{"num_hidden_layers": 8, "hidden_size": 256, "num_attention_heads": 2, "num_key_value_heads": 1, "head_dim": 128, "intermediate_size": 256, "vocab_size": 5257, "hidden_act": "geglu", "norm": "rmsnorm", "norm_place": "peri", "norm_eps": 1e-05, "positions": "rope", "rope_theta": 10000.0, "rope_fraction": 1.0, "qk_norm": false, "attn_scale": 0.0884, "bias": "none", "tie_word_embeddings": true, "parallel_block": true, "extras": ["capped logits"], "init": "orth", "init_std_qkv": 0.0233, "init_std_o": 0.00583, "init_std_up": 0.0233, "init_std_down": 0.00583, "optimizer": "muon_variant", "learning_rate": 0.00788, "lr_mult_o": 1.21, "beta1": 0.93, "lr_head": 0.00791, "max_grad_norm": 1.0, "warmup_steps": 200, "schedule": "wsd", "decay_fraction": 1.0, "decay_shape": "linear", "final_lr_fraction": 0.05, "batch_tokens": 32768, "max_seq_len": 128, "doc_mask": true, "train_tokens": 193900000, "max_steps": 5918, "dataset": "wikipedia_en"}
MLP neurons of a small language model. Each row is named by its layer, matrix (gate and up: input weights; down: output weights) and neuron, and shows model dimensions 64-127. Each number is 200 + 40 x the weight over its row's rms, rounded and kept within 0 to 999. A neuron's up and down rows have the sign that makes its largest values positive.
After each neuron's rows is what it responds to, as a language model described it from the Wikipedia text at the highest values.

L4.gate173,170,190,100,218,231,141,132,138,137,166,188,145,271,220,123,160,211,238,136,221,210,160,138,242,187,231,200,225,215,218,245,191,211,229,255,208,231,155,196,209,175,195,150,193,250,208,184,164,227,206,232,211,176,221,135,199,160,235,356,189,243,219,278,175
L4.up173,210,196,131,156,228,132,157,255,212,226,265,198,148,233,267,129,232,196,161,141,213,139,213,218,131,162,211,294,136,183,254,185,189,239,185,175,174,210,166,179,198,214,188,172,211,231,257,184,216,267,144,199,241,233,211,218,185,158,342,164,176,146,231,223
L4.down173,199,157,261,233,218,211,147,138,156,221,188,193,264,141,211,221,176,223,188,231,212,160,269,172,264,220,190,127,270,268,187,249,206,162,221,192,275,179,183,217,141,200,174,231,249,163,153,187,187,124,274,244,178,159,191,195,253,239,147,182,155,179,234,178
Word-final plural suffixes. Suffix pieces closing a noun, mostly plural -s/-es/-ions/-els, as in chart-s, album-s, mod-els, sp-aces; sometimes -ing.

L2.gate193,277,187,263,259,141,244,270,131,165,190,220,218,124,275,233,176,177,158,121,216,235,184,162,218,242,212,222,288,154,196,159,177,190,220,218,234,259,235,200,212,214,202,117,144,167,245,194,165,174,182,175,213,204,174,149,172,184,234,236,222,191,278,168,240
L2.up193,249,172,113,201,156,253,164,209,187,189,169,163,191,218,172,246,186,182,146,179,190,196,220,229,202,155,181,208,177,197,221,137,212,179,151,180,274,197,133,104,204,168,212,143,212,204,208,233,168,182,186,113,177,239,117,181,286,234,175,156,163,223,184,221
L2.down193,134,211,288,202,266,200,227,182,166,240,235,265,187,210,207,146,218,225,183,209,172,202,193,150,255,239,213,196,269,202,184,226,200,222,277,200,167,208,189,297,207,190,209,272,210,215,183,170,244,202,196,297,221,158,265,234,176,214,168,270,219,143,198,158
Word-ending suffix pieces. Final word pieces that complete a longer word, above all the plural or verb "-s" (turns, Woods, Democrats), plus endings like -ise, -ated, -ox.

L4.gate179,299,163,193,225,239,229,202,183,231,213,219,147,229,147,159,169,139,227,231,214,172,195,310,157,188,238,212,184,193,184,175,286,239,196,217,126,233,208,166,210,160,207,215,154,191,180,291,175,185,182,111,149,185,225,155,248,204,215,184,178,267,211,127,173
L4.up179,217,185,158,127,161,156,234,212,195,215,215,170,288,242,154,220,174,139,254,195,277,243,160,229,192,229,250,196,193,217,173,254,241,237,225,234,222,172,150,164,236,195,241,173,200,287,179,218,207,181,131,186,160,158,215,226,158,244,213,181,250,260,190,171
L4.down179,163,199,232,237,266,161,243,217,192,260,195,234,122,177,242,138,207,247,247,231,212,201,208,261,212,175,147,265,223,202,180,196,190,166,233,199,190,224,169,199,183,226,176,215,208,128,196,228,211,173,183,222,190,187,142,222,231,144,180,216,193,179,179,198
Small numbers in dates and lists. Standalone one- or two-digit numbers, mostly day-of-month after a month name (March 6, 1989; July 5), also table scores, track times and counts.

L3.gate222,152,214,195,228,225,202,155,187,210,197,238,124,222,253,238,209,246,203,214,165,205,242,201,165,263,112,143,208,188,209,170,227,211,170,199,208,226,132,118,216,239,168,194,212,249,164,224,186,188,194,234,186,175,219,122,221,226,214,231,235,209,209,218,245
L3.up222,244,278,192,207,182,198,172,251,206,114,260,206,157,263,239,210,221,238,144,172,183,194,225,227,198,177,226,201,189,191,197,227,216,161,253,222,283,198,166,196,281,187,217,265,157,281,244,167,128,237,188,222,193,165,187,227,180,271,175,162,201,235,250,212
L3.down222,156,161,194,147,157,230,176,194,184,133,176,145,234,209,195,244,166,174,160,193,186,71,157,246,184,221,238,253,192,194,167,226,168,151,160,194,180,253,194,241,223,227,177,151,204,199,225,197,215,234,179,215,230,158,183,244,182,171,190,168,210,210,139,156
Word-final suffix pieces. Final suffix pieces that finish a split word, mostly plurals and agent nouns, as in candid-ates, journal-ist, histor-ians, official-s, fantast-ic.

L2.gate42,182,175,197,177,209,149,227,217,254,188,163,151,253,148,252,148,163,223,267,229,241,216,268,212,245,204,193,195,81,217,205,164,203,209,131,191,224,242,176,245,172,178,245,154,202,152,175,139,253,157,149,218,247,204,238,148,162,204,204,205,216,235,290,179
L2.up42,169,253,208,212,231,197,229,144,183,233,187,218,239,230,222,136,192,184,203,213,219,242,223,215,183,223,187,184,204,237,233,265,157,199,183,158,164,135,262,224,173,176,222,243,224,178,208,131,225,216,204,169,232,194,217,163,225,127,217,206,298,194,225,123
L2.down42,140,149,211,181,194,217,177,259,161,198,273,247,101,157,190,188,223,194,194,200,217,214,167,158,117,200,217,238,271,197,168,185,207,263,203,265,199,191,193,224,180,181,189,216,212,206,170,227,219,129,230,181,205,192,128,249,170,244,125,139,114,212,175,246
Final year digits. Final digit of four-digit years after a three-digit prefix like 201 or 196, mostly in tables, dates and career lists, e.g. 2019, 1798, 1969.

L3.gate30,232,132,185,228,116,219,220,172,204,287,176,197,187,209,192,216,117,199,249,188,228,182,170,262,187,186,261,202,160,101,200,217,279,181,201,272,204,180,206,178,299,197,186,174,245,209,164,184,160,194,301,222,229,188,120,241,184,199,198,132,180,211,170,218
L3.up30,196,259,178,264,199,231,207,256,205,226,157,172,199,194,174,204,259,267,243,231,225,203,150,261,198,180,172,220,160,232,124,167,220,182,249,210,200,171,172,180,201,203,102,221,191,285,186,233,283,232,272,260,189,207,234,203,174,198,144,283,164,205,239,189
L3.down30,179,219,172,152,202,196,205,172,168,245,256,246,172,229,194,208,192,173,176,183,241,187,179,180,147,157,261,151,244,137,246,173,243,174,208,272,237,198,201,199,304,237,190,202,210,208,230,192,187,246,246,207,168,195,220,218,163,236,217,211,169,64,201,250
Year final digit. The last digit of a four-digit year split after its first three digits, as in 201|9, 202|6, 190|4, in dates, lifespans, seasons and tables.